Weights of a small transformer language model: 12 layers, a variant of Adam for these matrices.
MLP neurons of a small language model. Each row is named by its layer, matrix (gate and up: input weights; down: output weights) and neuron, and shows model dimensions 144-239. Each number is 128 + 24 x the weight over its row's rms, rounded and kept within 0 to 255. Numbers have three digits each. A neuron's up and down rows have the sign that makes its largest values positive.
After each neuron's rows, "fires in" lists the words (lower case) most often at its 100 highest values on Wikipedia text that the model never trained on. A number after a token or word is its count.

L7.gate321:143163144150132101184136167127091124163148107108140121121119164091128096155150120138113152118139106117108101100149153139087144143151117140148134139142132121067086134141122128124159086154146142105118123114180098134142143113156181079111143112123127132127097124166096099146125173163060107121
L7.up321:062176175128160112110102132112083129130147135076160155117090144129079111144131097136120145146098100114165104112085121136135130122149168166156138137145179138130107097106099133147182128133161128125150161177138123156132124108141085089133158095130094133142119124174124117140060127158123134154
L7.down321:123077134133093144139089151108151162164142106125119139101167121146142155116118119149122090088136118148150146104142109133133119128127120122083123098132114112124164112129095106093128167104122117156158146138086159089095125124094115128127115140123102090123142139093173128117130082093167115123
fires in: "season" 20, "debut" 9, "released" 9, "round" 7, "first" 5

L7.gate779:149104144132147085112141101129118107128117131160099111090125116104142153147118123160107131121127128153155146170122151107156135142111125140117085114155084124155088195120087142136102102121118108080111143085137126162138126111123108174132084099121123132102144137132104166132102142131108129126
L7.up779:109109152145122116112144128125095134105147145110090095108102139071143123143150096108138154152151152123165168119105143161156118106134150167125132116162137124174096159125111140108122109136084117091149159116138146127126119118119122163090085140149149097131099103108099160106143172118148107102
L7.down779:086125130119057155101087144124147172122103099118108116129134150102122132121170127121080111154141123122106137117105116128134125100097150153088155107146154135141144110137134134073146170108056114105152116140131122122130128138124132089095117162118114141115123119082121145122149159128173098104
fires in: "first" 28, "only" 11, "last" 8, "largest" 7, "number" 6, "second" 4

L4.gate87:156156098132116092122099124141114114115167141138120101075140131165146157114098172166140116108103123122158113144126081123118126174123120127085086141118127143142119095108105135112147114156148113148168143172101139161151123116103182119107106122126128134120132123120160121172149113065117163151
L4.up87:134141103134134099142108152141123114096153162137109119129150126136144147066097150113159095131139107142151098118109101154091126116161101128093113137128153139099146109092124137125185138161118135129172150160085124113105116101124164155093119093156109118125122134132146091117147123107084161124
L4.down87:119118118129132158138111117122133132140068102083143155181144117144127094119163108091112134162165120121137118122120103133123118069152103122142152102108120132123176149161141127146117181121111136102132124073146115109108131169143113149123157134146121102134127152132096091125139126155124095086
fires in: "that" 39, "was" 19

L4.gate234:159130159134132125141111156149130133102114135148170156086105115081146138124186146149115138130136127146128139110091109155112146068125157118071142156111112156111121124090125099098129125096109091117138110104136140125117131109108144167079099111143108128147141140150137143140094067144100141150
L4.up234:123129143158099084100098150134113120121132113095164133138129128109114171122119118128117096137122144130113131154112096136130122138103094128142160136141115108099133118157099134102163134118113102132176146103111157130159097087127167159114117102146070174164145136151100144091116131133140144149
L4.down234:121159083125159158130144115145127126106161139119086092097139119168137120145110132101104133123168128143142148110163133125121134122191159145179091128140136142172130130125152157140106141144123150119100100125135093086101136149112133066121144137137186063096104118100123107150130118139156094153
fires in: "for" 30, "where" 12, "when" 9, "at" 6, "with" 4, "after" 4

L4.gate141:182120124126121085094110138090127145141111168143120113159156133132076147063179108152118113119127084124102115134134154140159107141168100143116106117149136117099159105127132125107125142167106121109141141158116180135094116102108116169107098102138089116137144086140156088119110134097095155155
L4.up141:114145163098072112124130137088110137130160154105132119125162179143151156174131124121100096125116118139148145112145101106118150113084120125102148196106113127135110131162152142130102128107134128105124130120111103166138094134112133160139095162125108110159123079124177148139091150165094107114
L4.down141:150156110179156121141137117137133140125065136169137151147123113105094130085141134133156134127128087117102158132107127136164099111138154096130122075170117180102169123101128113125113118126099111147126132119164149097106166105116142136101160104125099161136122153121106108103148119139188151130
fires in: "number" 22, "all" 8, "only" 7, "description" 6, "mixing" 6, "two" 4

L6.gate417:122146143104098185123101082125129120137108109116135148131135129145135172137092126175147153122084166133092138140103124135131102153141101106119139093137115136146141142151131108119134157106132142125119124142143113135096130117159065140125162094113192157114176118100141105158126123099150148109
L6.up417:128165123143095141108119104073138134127110116138147142139159143128177141132077100158141098114105119152131167140102139111141082163111145099143165119104094108123106165134091108116131148141075123137143132153092121146074148114154088117132179120107182135109136099091154138086169096099133149124
L6.down417:110149145101120160112109098112144142080110101127166150130146112167161105110120116101126073171098106163184192100114135124153150114088104123114143172116122134137099122079132099157097093132110154173172112096136105138090105112114147174145085146145113141119081160147130168128141134144146127110
fires in: "and" 50, "rights" 4

L9.gate508:145126125134137111177114102161118120163147122144146145123174113113150098165116120130118176112158123118127103132121128112130165095162143120148137139176134145095117101108131096181163124127155100156145120128129108127130175118137127126117094100133100135101130177133138096167121099118087165103
L9.up508:132100149109174091140123121141097133124137187120161142115139109109137138152147102139131120112127143085156122139141107119135136142131113146164130095120167153134104179128106126128137127130181158154122145120145117123106144138131123171106142128123095087112141118137135104097120096137151134119
L9.down508:121147122183114161107103160147101137110136090106093037114131128141120120153128159089137076152122148162113102101148138161148087151126126136121113116103086079122110158143166134076148098118097128103136113103118161155147113125146142152163152120111100141135115159101094130145113127139108154135
fires in: "the" 75, "his" 7, "at" 5

L4.gate432:173110112109173138151118154127165135117159132114156181149087133143133139131117125158117114082118146078141135184138161117138111126149127127086159094108146130148136127160119135158089155155101178122134137138125148148111095105144117111143105147144161137091139153145093149111169184175084140120
L4.up432:087113139138183134145089127145156147106129153128156175151106168134108165101135097137155102096134121110146143120121150137116145115155106174112182110130176128115173112164150136157133152140084146103148172153081134144119121085149090150146132087154145143081115132155114159102131195166095120099
L4.down432:072113156153102136139094096138114123144091132158117068103167144131093099085117135085133165137113117153100093078109074146145133135131111145150109155129129140097129146098121118094121096106152108127100116092133113103167155122091128150123158127124115130166103080145159121132114130095146140133
fires in: "which" 27, "it" 15, "group" 10, "material" 5, "family" 4

L2.gate85:091168114121129139178120147120143100103120151126140130135162087083095115104145148120139110153159119138146121122087118091152118068150153127118154123146169132140162118148131124138130131142121116102185123159095141109095123120139144124129124107134064092116143096156140132130150159165139061134
L2.up85:118133143170118138103095124085124161122127138099144136114125149144139165166142115157136125096112183068158153093158161149140121099139123139120112109113134147103142104093115162154121111143097137097159124146130134097106104116104157121141127143106178099111117158133102150127158147108139160169
L2.down85:137104120080142126155171132148116094132128106133108129159136113111154092083111136111110132146128091187092118168098104101114114154112138124140133156145128103148129142160134101104138169128155124141114137108122148144144146135157115117101130115144115146157124104124147097137097103159116095088
fires in: "you" 18, "women" 13, "fiction" 9, "off" 8, "guest" 6

L4.gate197:116117112163102166093088128122133151102163150117116142114127118130135154144149170125150097105127135107159184106183175161113120117113133154133110116145121104101144142091107146097104113128099074138131118155127149168148156096129084155099123127112130090128106140122126141111064131121141120113
L4.up197:139135165110108155122083144117095146077123120123104149126138144149101148122116119154107109160124112092148121087163175128146111096119202146169164099145085103125118148139110129160110151131136173166118151146116143120096107117128117135141172146125135116156137173131064140138103095132158150121
L4.down197:086117105160125134123144113148161144134150153136123129110123108155165131117131164099153098119149145167115113189133111130130148156121099126074098143130177139122110136092126131108129096150084097131166116131137149136157147133142138092141073091125112142136082113103195084145131169134106127132
fires in: "graph" 19, "system" 11, "graphs" 8, "person" 4, "papers" 4, "shares" 4

L2.gate339:135099097122142118169109108098126107118151122133126145152156110093113115122142137139146079101081100142132086099122146134132156132127108152104153107151163104110102152087139136116145089104120092117140137143113162096111150140113154115109141086175112080120156122160142142100106123163123094132
L2.up339:179108140154156131109129138168111155111132172145120140153121160121121105126117108146159119108098105119105105115120151126158125137118130118121085089120109092160133148118116129118122144140117124162137124129128123103100129107111141097095088143098146129133095104110137133089153150103131109153
L2.down339:091161093107089135146133128084137117121120104137128119113135095128134150145118158096086111149146174138165152153118109126094138112161137141110130156162156152095128110136150131139136122103143126107136147125125139164146124137118143179178159097168115140120161118136113125173096110139118143093
fires in: "population" 17, "film" 13, "library" 8, "staff" 6, "seen" 5, "online" 4

L2.gate767:102104148176119134161149131092148055106144139143113172084106125144144155148115142150128111144111133105143089130099088149110166099082149084119122116107154156140096127114135139129146088131133129105114140123120173119152113110140084130084147108084115121140126137158110148148161061119151152122
L2.up767:097123125112146135137140137098146141116165162143138154146154138135130138102128101097174093135118100136183122126075165144099168107129136142134152091151162152104149095088127133140155148123115099115153178148093159114112151100131095135091121088132089082099097142154122128112107148137135108092
L2.down767:154146117101137125110115145162145181152108119107138084164144143126127103084128136102122137124121135163133153128147154098160064174160115153135146135152096101109139112116126109112111156129133115168144117138142083142109140164108175128164102137172144143113138123111135090114101195158113112133
fires in: "more" 37, "very" 11, "fiction" 4

L7.gate374:115142135174125109142143150161143138156160123105112103167129135147156154112145067153131118125095129116099146141144085144124171101102124165121139108167126141114101118177121156161139113158113101118154156104126150147081086145104100126123171131149114111194093138111092089099089170116124101114
L7.up374:126120140143102113090128110145109157085127157085133162146098102165089113143085125152129150102155167178130139096117133110133119159121151131176105110128140103120123132139164151130162163146137100112094146128118090152103125169152168142110106099156118092107101182170120141117166135111112165166
L7.down374:133119119179125167123150122146130090091144127151111170111136144130183127129129118133089135149110136146105114175151120166147119135097115123105173138155099113131111120088087152103139160131124137141127209173129176095108119154109152153140129070144101124113161120093148153137133117146145097145
fires in: "had" 44, "with" 32, "has" 8, "these" 5

L9.gate553:137093138125141194102149126151140096100113133088133136127156141147109120147082110114112148134126136127088118117141117156171126120106167116123106126108074107114126103100119118107121105148134139131113152126143135168126105139142131176133089116142147110140139161128117156110152108100153133148
L9.up553:131104112102135159186131128124143138187123123154128116104105097152103079127077115065120125134180129131078115139108119170134103134107132142109167113160097150126105102132138153139174154144096149115135110137143135154152195131123097131112154127128153124154103149151120137095173139098136150148
L9.down553:126128151131150092134104145130123132168144067096140160183138140106106151088146163115165123109123072113103161141087173144140117109148089164119134121129107123116139119128133140137140138120123121125137152144111152090122121112124128183119152115133122159121159132070107126148127114118072140149
fires in: "the" 35, "early" 11, "than" 7, "first" 6, "of" 6

L7.gate735:182136133111110136126104118173126122077196164144148139126114117133126152116103161134123139121066125140145142118124087127088102114113179140124096160090132143121120098094148120162135133180122116150111184094097150108122108125107135155137156165127128090132154141087106144101167146106124124103
L7.up735:159121145111144120172121120175152076106154143087150129114132114135101142123102147122129130119153147116140133139146112111135149145120142151098109198150138115141101162180154143136113107186138170122111139137114117177116099083141140133128136124116096181136146171118142109072126100112136136114
L7.down735:131103144137120089110150134104129124144154150144159111099128132133113125122131151148125117142102108143127163091166145128142154116147139141129110075119149081084101096086126151166115136100095100123130141116136180126150113145113125091141140118134154093154115143173117175091112144168123139104
fires in: "with" 60, "by" 24

L2.gate782:118121133152134077142116152114153137106131087158154200128163119147136159126124098108179144148074080132124105123100120121135093143115166139158117156137181133096127126128147091111120135092114150149105151089137126134164134092129117144117114162134145091122106163126151106141067123079090164132
L2.up782:139083121093151105134160102122134087131120165166109105112113128090124161173118102111151116131110133161124124080125119119149114168095188109153150163105131111112147146117106138101113134091157116161111166127146129157128131146151127120108134150121103158149080163106097115160130104103120143150
L2.down782:091173104163111147117110153121142174127144070133155147139165105153132135085141164118090137131127104099144106156116124144118126096176094171132099120156143126106152102110127119147149133152083152076149104114099130102169141091127142134130133093144160091124156113137157100093093146118137108115
fires in: "robert" 27, "city" 12, "charles" 8, "william" 7, "thomas" 4

L4.gate86:113167144131118133091130157145094142135164113113138117117107138100101115114125115103127142103165098152116145124136168170118137126125142147139108143143160109104144152146088120128097097131144140094113137158125100106122105095191127134123108136176161113134112166140151110084146147165103133114
L4.up86:140168131113145149110104148133125118113134152108153115115122124068127136151162117100130111141142134163126121116131126125116143125110165132155113139142129126094077189133117130128096142127145127107136146188128139103102142114128084111095126141124154123115097146122140120136173143139140168137
L4.down86:127067136134140100147121106117151135141087118123103141155135131184105126132118140152162128118076157091117140125102097103135110102143096126097171086130125131153134079126179138128164142121139110164130106060130125161149153149114150133129152107113107111151173085144100159146098130097134095126
fires in: "which" 81

L4.gate418:139156086140164131150152143147111119165181107125113181122135131161120115095149121138131083157147076112159128143154133096113111098124103158175142123124107151073094127107118121111131115145104077111122097119105134144104115107096160136080078112149138104123160108138136096113137127150098124174
L4.up418:133160108089163169122125125136093119135182109147140147146145123122131146116125128098122153142100167140146153129132132149170139128135156084164127153135146146119099129095111120131104167130142166155137151128119123120145094139145110125185117111121151100104142156102106159107122185108166158126
L4.down418:097128133154113099123125118127118151123124120120104137101111118159173110131104153135135086143166079124153110137125103077086100121135093180114146098119095142140127157132148119106143069140125067123143110123126120146118143118102161130069103141145133147171156099132128100108142058154104121117
fires in: "of" 56, "parents" 7, "for" 7, "members" 4

L7.gate263:108146098160144144116119138101099115090141109092122107131133140164107148103106114143097148135129107131146119107122159117126165139173152135091163155122147164131109124126129119174134170154121083146128132146151130098171136101125111144140159075083142114130168096158139136125132178133150116110
L7.up263:152120157102131107157107116112152141085117114181124155144120092138133151129106075134110140146131102128140095123118154118133129168106128110065127126136100119128116119150143144149098129104086138079147156115142176150141158166130140135127096154135105134125179169152116120084113103085150131126
L7.down263:157126102143103160105144145164139130170126098128108173134158149103162117162144136116157133130082151104091127130136131126101105106103146136188121101175147163131136111087103132125101111125159117138136127139134092141119126099152146119079140117106124124177096111122142100205134109134116172091
fires in: "of" 50, "indet" 4